MLP neurons of a small language model. Each row is named by its layer, matrix (up: input weights; down: output weights) and neuron, and shows model dimensions 64-127. Each number is 128 + 32 x the weight over its row's rms, rounded and kept within 0 to 255.
Before each neuron's rows, "fires on" lists the tokens most often at its 100 highest values on Wikipedia text that the model never trained on.

fires on: "s", " Mar", "e", " part", "an", " Lu"
L23.up530 [168 157 152  79  65 134 186 174  89 112  94 154 133 124 125 146  95 206 104 140 109 199 164  82 132 121 105  65 116 105 136 132 132 126  61 110 133 165 141 140 108 120 163 155 161  90 100 120 199 137 149  87 186  99 104 156  95 120 143 167 116 156 148 147]
L23.down530 [195 147  91 104 150  94 107 112 108 172 113 138  81 146 130 143 168 128 113  93 134 124 148 128 127 162  95 115 106 129 148 115  79  97  95 117  88 103 150  77 134  94 116 153 189 115 154  97 133 156 176 122 187 191  76 119  78 111  79 116 172 126  83  97]

fires on: "s", " to", "la", "ol"
L12.up618 [183 126 149 170 106 139 185 140 152 141  92 111 175 152 153 137 116  65 156 142 104 181 148 111  80 136 103 116  63 127 150 118 146 170 154  56 122 102 147 114 113  87 130 132 125 126 151 166 124 132 118 116 183 192 117  99 188 227 174 127 119 127  87 132]
L12.down618 [ 96  93 143  85 103 149  94  62  80 121 158 105 114 101  78 121  93 138 153 147 181 119 111 102 107 147 112 108 150 166 155 149  76  96 138 161 181  69 122 138 113 160 146 129 175 134 147  77 146  99 131 121  89 110 168 108 106  91  78 126  99 110 107 160]

fires on: "e", " E", "l", " as", " name"
L17.up333 [121  78 134 135 176 162 125 139 132 119 123 123 141 185 119 106 132 182 109 109 126 146 127 143  75 104 139 136 135 146 107 149 117 164 104 223 196 129 132 145 119  93 151 105 143 144 153 176 118 147 113 171 138 157 102 111 168 124  98  92 176 101 136  73]
L17.down333 [134 175 129  90 105 177 136 120 146 169 141 125  78 139  66 151 148 134 138  63 148 101 111 157 168 111 155 126 104  66 150 148 107 102  84 115 177  90 132 144 156 114 144 107 107 108 139  99  66 144 126 143 175 183  97  54 121 119 133 127  97 102  90 121]

fires on: "com", "b", " in", "s", " pre", "e"
L18.up392 [131 180 135  57 143 169 176  86  98  96 158 150  38 168 152 130 147 118 106 158  73 159 161 133 112 136 112 100 176 138 144 131  50 151 131 164 138 127 169 160 110 147 114 165 152 105 157 152 114 140  85 127 122 156 143 142  92 146 102 142 164 159 137 122]
L18.down392 [ 95 105  39 158  77 115 128 177 164 141 151 120 187 130 141 167 121 135 190 119  64 112 123 118 112 145 110 126 143 197 207 137 112 100 144 129  84 114 105  69  98 103 161 140 119 190 124 115 108  96 150  96 119  69 126 163 151 161  78 113 115 110 153 161]

fires on: "-", " a", " O", "al", "ö", "s"
L17.up402 [119 105 107 156  98 174 145 109 106 148 150 113  79 103 102 157 117 130 148 142 113 143  95 126 111 144 100 103 136  42 122 164  99 117 129 169 194 113 146 127 184  76 110 114 110 103 124 179 171  53 141  96 120  94 103  98 131 112  83 197 123 148 142 123]
L17.down402 [ 70 150 139 114 192 152  59 142 132 133 102 174  96 114 119 107 172 110 159 119 126  67 131 128 134 126 134 148 162 152 152 174 115 126 131 141 164 145 181  48  83 190 161  92 171  98 200 135 106 124 109 161 129 143 191 166 134 167 117  77 134 143 112 174]

fires on: " \"", " F", " a", " out"
L23.up72 [154 106 155 132 150 159 104  96 136 130  95 157 135 108 165 129  99  75 124 135  79 153 182 122  95 113 144  57 128  81 105 112 106  97 157 110 153 154 141 158 121  80 193 130 165 134 187 144 129 140 158 182  88 168 136 125 177 165 130 149 193 185 144 134]
L23.down72 [135 141  80 142 146 138 123 143 126 102 195 118 110 150 126 152  98 110 134 142 112 126 133 140 125 100 136 143 129 106  75 140 126 151 160 176  85 130 143 175 136  63 103 110 119 145 191 147 118 162 146 126 125 119 148 189 124 177 138 120 170 139 141 134]

fires on: "en", "s", "ex", "le", " Year", "as"
L10.up127 [106 101 156  97  75  98 111 110 181 106 100  90 124 115 106 123 155 117 138 126 135 111 137 149 147 110 119 101 197 114 154 166 143 169 144 153  84  84 124 127 118 134 155 140 112  99  94 137 189 126 110 110 142 180 147 132 116 120 156 107 131 136 117 106]
L10.down127 [165 145 129 175 172 163 109 168 123 125 138 136 144  83 134  48 130 114 121 174 144 119 139 148 123 134 164 165 117 107 125  87  66 130  97  82 118  78 196  87 140 139 151 152 124 117 154 157 105  88  81 108 140 184  98 110 203 116 122 125 115 146 118  82]

fires on: "d", "ec", "ten", "ally", "s", "ive"
L10.up45 [ 95 124 134 164 204 136  88 162 105 114 157 127 187 131 112 166 105 107  97  98  75 102 184 129 132 110  79 131 139  88 151 115 103 155 129  94 117 124 166 131 121 183 154 101 136 130 116  97 131 126 111 108 155 106 104 103 180  97 117 137  99 164 147  67]
L10.down45 [190  86 146 126  74 141 156 134 135 131 122 107  86 100 105 111 162 144 188 146 157 159 118 101 167 139 164 153 147 158 134 172 137  77 127 171 115 118 116  89 154  63 104 152 123 118 138 206 112 106 136 163 120 136 158 130  71 121  84 107 140  82 104 157]

fires on: "d", "k", "mission", "che", "ition", "er"
L12.up368 [199 161 124 130 146  88 142 139 148 133 151 124  91 132 207 116 162 109  59 142 120 109  84 127 146  66 154 111 167 112 133 123  86 146  89  87  88  91 134 128 117 122 131 151 127  86 166 200 148 138  94  71 191 138 139  23 157 120 131 203 165 200 139 111]
L12.down368 [116  84 111 159  91 129 149 119 142 134 120 148 164 116 104 136  86 125 157 154  97 118 109 110 130 144  96 174 139 138 128  92 135 143 181 175 124 146 141 113 118 172 132 123  73 178 128 112 151  66 170 188 158 153 181 185 112  61 151  94  72  24  92 157]

fires on: "s", "ic", " V", "in", " North"
L23.up236 [138 124  83 148 171 141 115 146 146 119 203 110  54 180 134 129 109 174 124 113 132 148 129 126  79  71 159  50  71 124 103 122 116 170  96  87 108 103 139 159 123 125 115 124 159  71 144 117 136 148 105  78 167 115 108 144 187 129  73 161 162 164 144 128]
L23.down236 [145 122 123 135 137 131 151 101 155 143 144  91 136 147 108 155  67 124 114 134 172  80 105 133 107 156  86 134 147  97 139 178 138  88 150 156 154  35 134 152  70 186 197  95 129 162 140 141 177 111 117 111 151  72 125 129 134 161  95 150 209  97 130 175]

fires on: "s", "ing", "ri", "ry"
L8.up377 [152 100 141  58 152 152 127 145 153 153 105 111 110  99 146 148  53  98 116 155  83 153 160  95  88  44 148 161 123 146 144 119 112 155 135 138 160 180 173 128 120 138 131 102 149 115 136  81 155 140  45 144 189  88 152 108 167 141  90 134 108 112  62 147]
L8.down377 [130 102 134 116 120 143 130 101 122 137 145 164 181 117 120 111 167 166 190 161 124 112 115 172 170 116 105  84  76 144  91 159 197 144 131  97 119 103 115 150 113 156 172 154 130 101 119 165 140 119 156  90  69 164 141 177  90 128 157 103 192 109 181 104]

fires on: "e", "ance", "en", "ion", "ea", "d"
L4.up107 [150 170 155 133 111 112 122 171 159 160 103 123 156  92  97 171 155 129  84 102 151 131 141 130  83 164 123 100 136 120  67 157 157 119 161 140  80 134 124 183 174 149 140  94 128 150  62 190 146 139 102 161 125 117 125 144 184 153 111  98 144 145 109 107]
L4.down107 [ 97 122 139 122 102 142 135 106  97 154 163 153 144 139 180 116 104  98 131 136 104 104 119 189 138  68  89  92 103 147 221 132 142 118  99 135 158 123 122 138 136 115 157 151 176  69 178 107 135 122 129 110 129 127 120 136 124  79 141 115 122 105 142 198]

fires on: "s", "in", "v", "ri", "er", "il"
L5.up653 [172  84 205 168 134 141 123 148 116  87 163 107 103  89 165  62  92 112  33 112 106 139 105 136 156 169 145 152 161  94 185 144 124 107 116  89 169 128 103 114  96 160 120 185 112  77 110 152 196  86 142  54 167 134  93  61 146 106 137 141 168 148 103 129]
L5.down653 [118 140 128  71  81  69 116  60  98 159 121 154 149  99 129 164 154 122 185 109 183 131  90  89 103 146 154 157 104 110 104 180 113 164 159 133 125  99 165 142 143 142  71  89 135 113 132 127  63 156 145  96 124 107 164 142  87 156 117 157  61 120 167  94]

fires on: " and", " |", ",", ")", "r", " which"
L17.up32 [188  91 211 173  77 117 126 110 122  80 123 112 172  82 190  80  90 167 169 160 137 135  79 124 202 124 142 159 125 156 135 142 112 109 166 134  67 112 155 108 109 117 135 131 146 123  94 150 166  73 112 129 193 159 121 133  89 149 185  87 142  45 103  99]
L17.down32 [121 114  43 150 132 107 120 156 171 164 110 137 154 164  90 116 184 125  54 101  83 118 143 120  78 124 107 135 155 130 121 196 126 139 110 112 193 203  83 157 152 164 179 129 132 105 177 127  64 120 128 133  80 176 115 154 201 142 109  90 130 139 151 143]

fires on: " G", "l", "ar", "co", "h"
L17.up467 [123 166 212 117  96 126 166 106 140 130 109  33 120 142 120 129 172 113 165 155  98  87 121 106 156 122 129 123 109 114 168 173  91 125 116 176 131 124 219 117 171 110 125 138 124  87 193 206 145  78 110 114 156 175 152 104  90 193 110  72 112 162 138 169]
L17.down467 [159 159 167  86 113 156  36  87 131  88 136 106 140 144  42 148  72 121 191 213 115 126 107 159 153 160 117 100  91 126 135 151 155  35 156 106 185 140 139 130 126 116 123  79 113  77  93 142 127 182  95 134  96 138 123 128 155 194 107 133 117 104 145 138]

fires on: " and", " or", " than"
L18.up734 [ 92 149 104 161 121 171 177 110 144 127  51 123 118  92 137 131 170 174 105 116 138 153 135 139 123 118 136 156 159 112 145 123 154 123 124 173  85 127 143 159  80 173 155 102 174  45 139 103 137 103 108 136  85 163 110 108  83 180 163 134 141 167 169 104]
L18.down734 [131 143 120  59 162 100 115  71 131 157 133 199 143  82  95 150 139 128  77 104 186 149  82  95 129 145 168 133  76 138 111 179 133 125 174  86  62 151 150 235  66 129 154 126 156 131  68 146  81 100  97 142 122 165 145 120 152  96 123 112 143 108 117 125]

fires on: "ing", " won", " on", "N", " of", "ed"
L17.up132 [198  93 107 130 115 109 122  94 101 123 183 120 159 134 174 167 143 109  91 137 145  84 106  78 188  69  65 175 111 196 140 137 153 133 128 129 160 122 144 143  58 147  75  89 144 111 144 111 169 105 123 180 112 172 171  96 140 146 169 130  92  51 104 116]
L17.down132 [ 49 119  98  95 148 143  99 118 101  87 122 109 116 129 111 107 122 105 165  97 105 120  92 186 133  79 143 131 111 114  52  58 123 159 162  92 115  74 125  85 182 109 188 149 134 161  83 120 145  83 144 154 138 132 120 129 163 128 128 101 163 144 155 181]

fires on: "ed", "ing", "ment", "ic", "ad", " no"
L5.up99 [219  82 136 110 176 173 117 132 184 157  69 120 126 111 110 156 105  49  93 139 130 104 145 115 150 102 120 148 138  58 118 122 132 168 163 150 131 139 129 146 126 119 142 101 136 169  67 116 135 120  91 115  96 130  82 139 118 141 135 165  46 129 130  48]
L5.down99 [111 141  92 109 159 119 133 103 141  95 173 205 153 159 116 128 164 141 153 127 106 145 140 156 121 133  90 138 160 175 124 121 106  99 120  94 180 125 127 173 118 156  91 163 105  88 162 118 193 129 121 111 128 130 139 122 157  88 158  86 194 117 150 117]

fires on: " and", "r", "l", "h", "t", " L"
L17.up455 [166 132 111 130 121 148 127  46 139 137 115  64 165 134 117 139 154  50 152 152 107  98 167 139 171 133 135 131 184 122 157 141 128 101 161 152 185 139 183 117 195 124 113 107 139  85 163 177 125  98 142 111 166 120 139 149 130 190 187 103 152 138 117 163]
L17.down455 [115  82 164  89 148 132 100 163 110 106 114 124 157 120  55 118  84 149 174 111  98 125  84 127 165 161 121  95  69  83 142 190 129 108 117 116 135 105 211 199 154 130 179 122 122 106 144 151 129 168 153  80 110 126 182  95 130 130 138 143 115 156 148 124]

fires on: "r", "n", "g", "h", "est"
L8.up147 [112 142 162 118 110 103 187  95 127 139 124 187 158 116 124 137 130  43 133 178 110 145 117 128 119 131 140 194 165 121 146 130 112  86 124 175 188 156 158 148 146 155 110  81 114 153 138 158 139  57 128 129 213 150 146 146 103 152 166 122  98 143  96 165]
L8.down147 [156 107 108 145 149  90 123 140 136 154  98  45 151  81 183  91  45 103 114 116 111 137 155 116 112 133 160 108 128 177 128 148 169 136 148  90  70 115 133 165 102 114 130 172 143  80 124  82 155 180 188 109  77 105 107  92  89  91 102 123 154 172 142 107]

fires on: "E", "co", "m", "d", "l", "0"
L5.up714 [151  84 164 100 112 165  95  73  94 119 131 135 138 150  89 100 128  96 182 125 116 194 139 145 128 161 115 137 145 116 157 156 137 119 172 174 103 114 129 128 179  79  72  61 105 147 164 163 141 107 146  74 191 126 120  96 207  89 254 155 100 171 158  85]
L5.down714 [150 172  92 144 165 149 205  76 150 164 137 154 131 148 142 127  90 134 112 103 149  84 171 157 112  82 137 143 145 138  96  85 110  85 148 129 146  77 134  15 140 125  95 152 160 101  78 104 124 127 139 174 130  85 152 149  89 150  57 120 160  68  80 154]

fires on: "ed", "==", " of", "ing", "ach", "or"
L8.up642 [164 143 103 150  89  90  98 123 120  77 162 138 139 110 138 186  40 121 138 156 168 159 100 144 117 105 145 139 139 152 102 153 146 126 126 188 101 127 166 111 130  76 110 106 124 127 121 171 155  65 153 141 123 189 135  96 172 124 134 122 140  72 129 172]
L8.down642 [121 130 163  97 189 189 142 110  84 100 143 115  94 141 164 109 177 132 155  79  58  80 132 130 162 112 144 129  86 122 138 110 122 125 140  75 153 121 107  99 155 145 148 167 165 141 116 165 136 149 146 117 109  92 183 128 128 134  88 142 164 133 182 155]

fires on: "C", "t", "d", "T", "ric"
L11.up689 [115 145 127 136 147 134 134 205 125 119 141 104 151  76 126 118 110 157 102 149 129 112 121  53 143 103 151 100 157 101 117 141  74 151 134 171 154 145  66 125  76 100 172  98  74 140 174  81 134 114 100 136 142 120 178  95 170 146 143 169  98  43 174 151]
L11.down689 [ 90 151 152 125  95 147 188 137 133 124 163 150 154 179  94 115  69 128 124  99 117 142 152 147 109 161 128 147 105 129 180  70 156 120 100 103 116 137 132  41 140 141 120 160 113 188  98 135 113 177 128 121 156  57  84 192 124 132  94 142 156 147 123 168]

fires on: " and", " of", " to", " or", " w"
L16.up555 [175 180 143 154 155 100 153 150 113 111 211 120  66 125 110 141 136 110  30  98 110 167 132 129  84 104  57  81  99 138 176 124 135 150 170  97 107 134 176 146 126 162 148 104 109 154 113 160 121  80 154  87 145 159 143  94 110 180 133  86 128  66 138 115]
L16.down555 [140  82 128 111 129 127 164 122 156 116 165 137 182  75 108 147 109 103 157 135 141 139  71 166 175 136 136 113  99  77 125  92 225  71 166 101 144 104 101 196 108 135 113 133 117 106  86 116  98 146 135 146  99 106  84 164 136 110 156 165 117 214 165  78]

fires on: " and", "ce", "s", "la", "th", "ion"
L11.up709 [131 110 118 129 115  84 104 153 138  74 121 171 184 108  67 160 123  99 194 116 125 146 135 158  83 138 100  86  44  95 143 171 119 139 189  67 158 104 174 175  98 168 117 129 168 119 119 129 104 171  79  58 192 139 147 130 152 201 144 107 124 179  92 127]
L11.down709 [108 162 111  85 113 146 129 102 117 112 102  87 114 127 169 118 117 119 111 116 171  85  69 161 141 123 117 107 107 155 147  57 154 152  80 165  50 116 148  46 132 158 164 103 142 181 132 117 138 108 218 173  80 137 117 103 139 104 100 133 186 153 143 152]

fires on: ",", " and", "s", " to", "et"
L16.up301 [102 141 123 177 161 140 118 178 108 132 167 120 127 158 157 129 149 128  98 110 137 125 229 142 139  97 179  66  68 155 189 155 161 162 110 132 109 153 181 131 162 171 181 153 204 118 189 176 152 122 125  51 172 144 133  47  93  76 119 136 122 115 136 132]
L16.down301 [101  99  99  82 145 125 108 129 129 106 141 196 180  96 151 136 120 130 170 142 148  88  66 158 184 154 104 136  95 121 128  94 159 131 142 109 114 113 171 119 132 125 116 161 109 111 172 100 168 111 130 179 176 158 143 170 153  79 174  84 132 147 175  93]

fires on: " and", " or"
L18.up15 [ 65 191 103  81  93 118 131 153 106 145 205 137 105 131 121 134 131  74  95 164 141 163 130 140 133 114  91 144 105 106 127 149 141 103 160  92 107 127 112 167 155 154 106  68 142  85  98 154 147  92 157 113 109 122 164  82 129 181 193  44 145 106 112 111]
L18.down15 [164  63  94 129 109 107 139 106 138 165  60 127 181 191 154 165  73  95 161 158  86 129 119 176 180 114 111 135 129 106 120 144 167  73 122 156 107 115  91 150  71 131 113 104 148 153 139 107 157 137 145 169  87 123 118 172 118  90 133 133 167 166 145 157]

fires on: "ni", "r", "a", "ctor", "er", "e"
L5.up676 [ 98 156 162 166 153 104 139 162 131 117  85  78 127 110 124 167 121 151 103 135 117 110 184 103 116 105 149  96 109 172 158 198  87 129 170  73 138 169  58 176  85 170 202 118 186  84 111  82 153  66 147 139 133 114 103 118 125 140  80  96 160 108 155  88]
L5.down676 [128 100 114 149  86 158  85 100 154 153 136 179 129 159 105  69 174 149 157  73  99 155 114 130 136 153 136 176 138 119 117  45  71 172 124 139  91  98 231  62 164  93 119 153 104 132 124 128 141 150 129 124 156 137 157 102  96 115 165 142  81 151  88 111]

fires on: "ph", "e", "n", "s"
L5.up232 [141 103 151 200 130 100 186 125 163 131 149  92 122 111 144 175 120 129 106 108 127 151 129  39 152 128 103 161  76 154 115 120 156 114  98 142 160 180 106 135 146  97 112  78 174 100 100  98 167 124 130  95 137 147  85 150  83 117 140 134 159 102  83 148]
L5.down232 [128 149 114  75 145 149  71 121 151 143 156 192 115 121 109 152 190 140 159 140 209 129 169 189  41 123 100 162 158  82 106 146 165 125 133 136  81 145 110  85 123 108 161 154  84 134 150 181 111 117 116 164 123  78 144 110 148 112 164 109 150 141 196 119]

fires on: "u", "ch", "s", "l", "f"
L5.up627 [150 153 144 128 208 143 138  96 126  98 134  58 135 101 109  90 212 120 129 144 112 140 124 106 142  74  88 159 164 168 167 190 153 158 149  85 128 110 154 122 157  82 135 153 119 128 155 153 154  97 129  86  94 176 128 142 135 117 172 165 150  83 172  91]
L5.down627 [119 134 117 103 128 176 102 124 149 159 155 239 165 135 169 138 134 121 176  94 155  84 154 125 151 122 147 103 139  90  75  74 114 180 116 104 177  89 154 118 114 153 159 145 123 160 164 121 110 142 115 123 136 109 152  45 119 155 123  80  47 125  72 124]

fires on: " and", ",", "le", "m", " &", " M"
L20.up387 [146  96 164 144 135 103 114  79  97 165  92 104 175 127 170 125 102 113 105 118 155 138 132 131 194 125 111  92 147 149 106 156 156 162 109 137 107 116 167 151 135  62 156  95 150  88  86 134 141  61  92 104  94 136 183 122 114 163 167 166 103 136 177  86]
L20.down387 [150 146 146  86 164 118 163 141 172 134 100 127 127 208 103 107 134 171 155  90  69 158 129 108 140 118 105 108  92  95  42 170  52  63 100 207 167 149 120 116 188 157 213 147 105 138 107  71 116  73  80 184 110 172 110 122 141 100 113 107 163 149 152 152]

fires on: "ing", " creat", "it", " critic", "ting"
L8.up592 [ 94 136  72 137 181 137  98 148 156  82 135 101 170 129 117 111 161  28  86 144  92  96 114 146  71 148 106 154 187  95 145 124 107 183 166 206 140 137 106 127 174 222 171  98 103 110 170 137  77  94 158 156 152 109 120 132 135 130 169 100 130 130 117 144]
L8.down592 [229 141 148 148  88 140 179 120 123 146 103 151  91 131 153  84  87 211 187 118 170 167 167 119 181 112 161 134 115 155 161 169 141  96  86  81 168 125 158 155 152  85 109 134 121 156 110 149 173 162 113 115 128 159  95 118 161 111 107 164 148 124 137 100]

fires on: "---|---|---|---|", "-", "e", "s", "re", "|---|---|"
L20.up195 [142 128 164  96 178 149 101 122  98 114 130 105 122 148 123 128  72 173 109 193 118 172 154 128  80 149 125  99 172 132 159 127  87 150  37 185 168 167 146 133 148 116 112 135 222 128 137 195 145  82 145 154 110 169 120 121 109 128 122 129  93 100 152  89]
L20.down195 [ 92 112 116 160 138 131  89 131 178 157 104 106 136 107 195 131 166 182 167  93 112  94 128 127 133 124  84  95 149 128 171 185 146 110  80 106 112 122 114 107  63 182  82 124 126  98 165 118 133 113 128 129 123 134 149 180 124 156  79 174 142 134  59 155]

fires on: "g", "d", "m", "am", "w", "ap"
L5.up4 [123 138 176  91 101 104 170  85 129 114 178 130 157 123 135  56 108 138  89 113 132 124  84 119 108 121 105 111 127  97 126 162 170 110 137 161 158  86 193 118 182 144  80 103 132 156 144 189 129  82 141 125 117 138 147  93 179  75 183 139 133 230 160 109]
L5.down4 [138  91  74 144 141 172  84 152 161  99 107 153 140 122 143 131 144  91 156 106 120 102 160 169 144  80 134 151 152 173 126 149  84 159 153  82 120  92 137  37  87  92 165 130  85 143 111 111 165 133 136  55 111  86 126 158 101 134  73 116  60  87 153 106]

fires on: "n", "dy", "ni", "e"
L5.up720 [155 108 192 169  82 170 166 138  73 158  78 107 120 113 159 111 130  79 142 140 158 141 129  93 168 109  88 143 159 133 131 101 139 112  88  85 165 148  71 162 133 165 150  55  99 106 137 115  88  95  91  79 155 181 121 148 117 166 123 123 129 106  25  78]
L5.down720 [147 144 113  86 142  85 121  98 167 123 184 119  87 147 115 200 114 152 158 138  82 113 171 146 132 111 175 100 134 134 107 143 149 158 120 189 103 122 150 102 109 135 112 176 113 171 164 120 124 127 176 196 101  98 126 133 100  84 111 121 178  55 242 125]

fires on: "s", "x", "mp", "d", "u", "n"
L3.up336 [135 197 117 140 174 168 188 129  88  80 164  97 138 120  77 165 142 117 165 119 114 139  93 134  64  72 110 124 126 178 120 171 145 140 197  96 155 116 144 136 136  99 149 150  96 125 150 140 195 137  84 111 101 140 153 149 186 131 119 111 124 168 114 130]
L3.down336 [118 126 151  86  63 159 119 101 138 166  89 134 125 204 151 111 118 122 120 126 126 163 159 126 168 184 118 106 125  82 135 115 138 191  76 157 101 105 114 118 176 142 114  83 111  67 150 157  79 106 128 101 118  94 107 108 122 150  89 144 100 113 151 125]

fires on: "d", "ed", "ing", "s", "t"
L8.up93 [ 85 120 146  74 191 125 122 142  95 177 118 110 144 149 128 196  59 111 112 126  86  48 168  84 119 106 119 116 136 155 118 140 146 126  98 133 134 136 133 151  76 171 171 111 141 131 151  92 108  70 111  94 132  91 134 102 159 134 116  61  88 161 135 107]
L8.down93 [162 104 113 151 143 123 116  56 133 102 155 167 126  99 127 127 107 167 134 128 153 150 134 180 143  84 143 158 116 174  98 126 117 129 198  97 181 103 208 151 173 142 125 161 131 142 153 184 107  84 193 184 122 109 194 138  78 127 170 125 168 106 156  87]

fires on: "d", "ed", "ge", "al", "l", "u"
L10.up750 [139 138 154 151 155  70 133  72 100 118 176 121  54 152 207 109 120 130  91 105  26 112 122 150 167  66 173 154 118 141 125 149  84 107 137 141 101 180 144 121 201 158 124 133 138 117  82 169 163 132 170  88 142 115  99 130 155 120 162 138 170 194 211 119]
L10.down750 [113  84  85 148  88 136 139 122 126 114  82 144 175 125  95 138 126 144 186 153 194 113 160 131 171 192 131 140 131 125 104 147 105 157  96 137 136 113  96  94 161 119 158 215 127 158 154  98  64 172 106 126 124 164 153 138 130 161 151 143 143  92  74 150]

fires on: "===", "bo", "ba", "C", " general"
L3.up38 [190 142 159 112 156 176  93  82  99 164 148  96 140 128 163 141 139 142 124 132 100 139  89 132 133 144 115  92 121 132 179  94 119  70 108 111 133 131 146 137 115 157 106 107 121 125 175 123  82 145 142 129 134 111 145 157 147 108  97 165 152  99 152  65]
L3.down38 [112  99  77 135 128 123 193 156 142  80  73 178  94 133  93 104 101 132 123 132 166 143 135 114 112 121 168 161 134 165 114 134 178 116 175 181 107 135 146 150 147 145 143 105 137 111 106 135 191 113 102 130 143 138 105 101 126  96 137 136 125 176  90 168]

fires on: " |", "s", " ", " re", "ical", "ic"
L16.up274 [115 100  88 204 195 105 128 133  96 124 155  85 127 154 150 181 139  71 141 117  90 166 122 131 120  70 187  72 185  99 136 166 131 120 111 172 123 145 146 129 123 193 129 127 155  64 152  95 105 146 124  64 167 118 117 120 140 101 133 150 102 163  94 100]
L16.down274 [ 73 150  97 114 118 138 161  83 160 164 130 161 168 134  74 102 114 161 137 111 171 114 121 136 119 123  85 136 109 161  85 196  77 209 150 138  55 101 136 175  89 134 163 175  71 114 145 139 145 145 115 141 158  66 165 129 111 115  99 122 137 103 148 133]

fires on: "s", "co", "e", "a", "is", "in"
L10.up159 [144 106 192 133 255 182 156 166  93 125 137 134  98 143 138  84 100  89 122 157 109 111 126 136 164 160  79  93  99 132 117 173 100 150 141 137 164 141  65 126  99 100 154 117  51 122 106 181 126 104 132 113 130 122 109 133  97 106 168 109 163 101 110 109]
L10.down159 [129 107 175 116 109  84 129 211 133 139 147 156 144 142 188 154 157 117 167 116 152 129 107  66 151 129 197 131  92 156 100 175 179 116 161 169 123 141 208 179 114 148 151 114 144 137 102 115 128 196  95 146 129  84  88 202 111 201 110 165 117 144 148  90]

fires on: "L", "ed", "l", " known", " sold", " used"
L18.up766 [145 102 102  78  83 111 135 137 144 109 122 129 109 125 129 114 137 101 129 155  91 120 130 115  99  46 197 116 115 179 133 150  88 136 193 150  69 162 125  93 187 146 120 122 146 119 119 103 140  89 142 102 164 127 142  86 135 118 136 156 119 170 158 129]
L18.down766 [121 152 121 109  86 164 165 200 130 130 116 148 148  87  82 171 117 109 148 128 153 148 136 181 158 183 158 116  87 166 151 157 137 187 137 134 131 114 129 180 117 151 121 156 116 138 163 182 199 216 151  84 102 112 170 191 170 136 108  72 143 147 142 135]

fires on: " and", "S", "z", "ad", "ity", "ment"
L17.up102 [131 119 122 106 179  59 148 155 164 115 140 116 125 106 164 133 121 119 123  91 149 113 114 107 137 120 184 101 111  24 157 181 131  84 207 189 100 100 188  91 129 111 100 104 114 126  86 162 144  86 130 100 177 166 151 133 117 103 171 145  31 151 166 145]
L17.down102 [128 105 106 152 101 172 110 111  92 122  57 186 137 126  95 125 155 130 116 144 112 133 157 149  97  82 109 164 176 201 149  93 164 162  91 133 165 142  88 153 129 155 119 146 117 123 132 127 166 162 144 123  67 110 106  41 196 190 146  99 176 153  79  88]

fires on: ";", " –", " than", ":", " or"
L18.up391 [ 43 108 107 135 175 143 109 155 203 136 145 144 141 102 107 137  92 125 141 118 138 157 108 167 137 147 100 123 100 122 111 123 167 155 150 140  59 180 122 171 108 150 117  95 168 105 140 117 121 125 100 120 159 211 154  55  86 159 165  97 130 127 104 149]
L18.down391 [105 160 137  95 167 129  74 132 123 112 125 201 149 102  61 160 147 149 163 125 201 141  73 181 114 122 124 167 114 148 152  39 217  98 141 118 119  74 161 139 131 182 153 168 194 128  96 107 104 114 125  89  99 127 114 119 140 118 119  75  91 132 126 180]

fires on: "l", "e", " time", " season", "im", "er"
L8.up154 [123 134 173 208 171  93  77 131 128 113 155 126 129 177  91 151 127 144 132 126 100 151 147  87  63 118 176 114 128 143 177 124 105 189  87  55 143 170 125 133 145  60 139 106 111 111 141 161 141  94 112 113  68 133 150 136 117 153  75  87 199 109 165  95]
L8.down154 [136  63  83 104 112 163 124 143 167 158 139 117 135  97  81 106 153 147 134 140 118 163 112 119 180 103  69 111 161  47 138 105 164 113 121 172  99  68 160 129 131 153 159 127 159 105 132  98  91 127 157  99 173 141 115  96 121  91  71 148 101  86  93 157]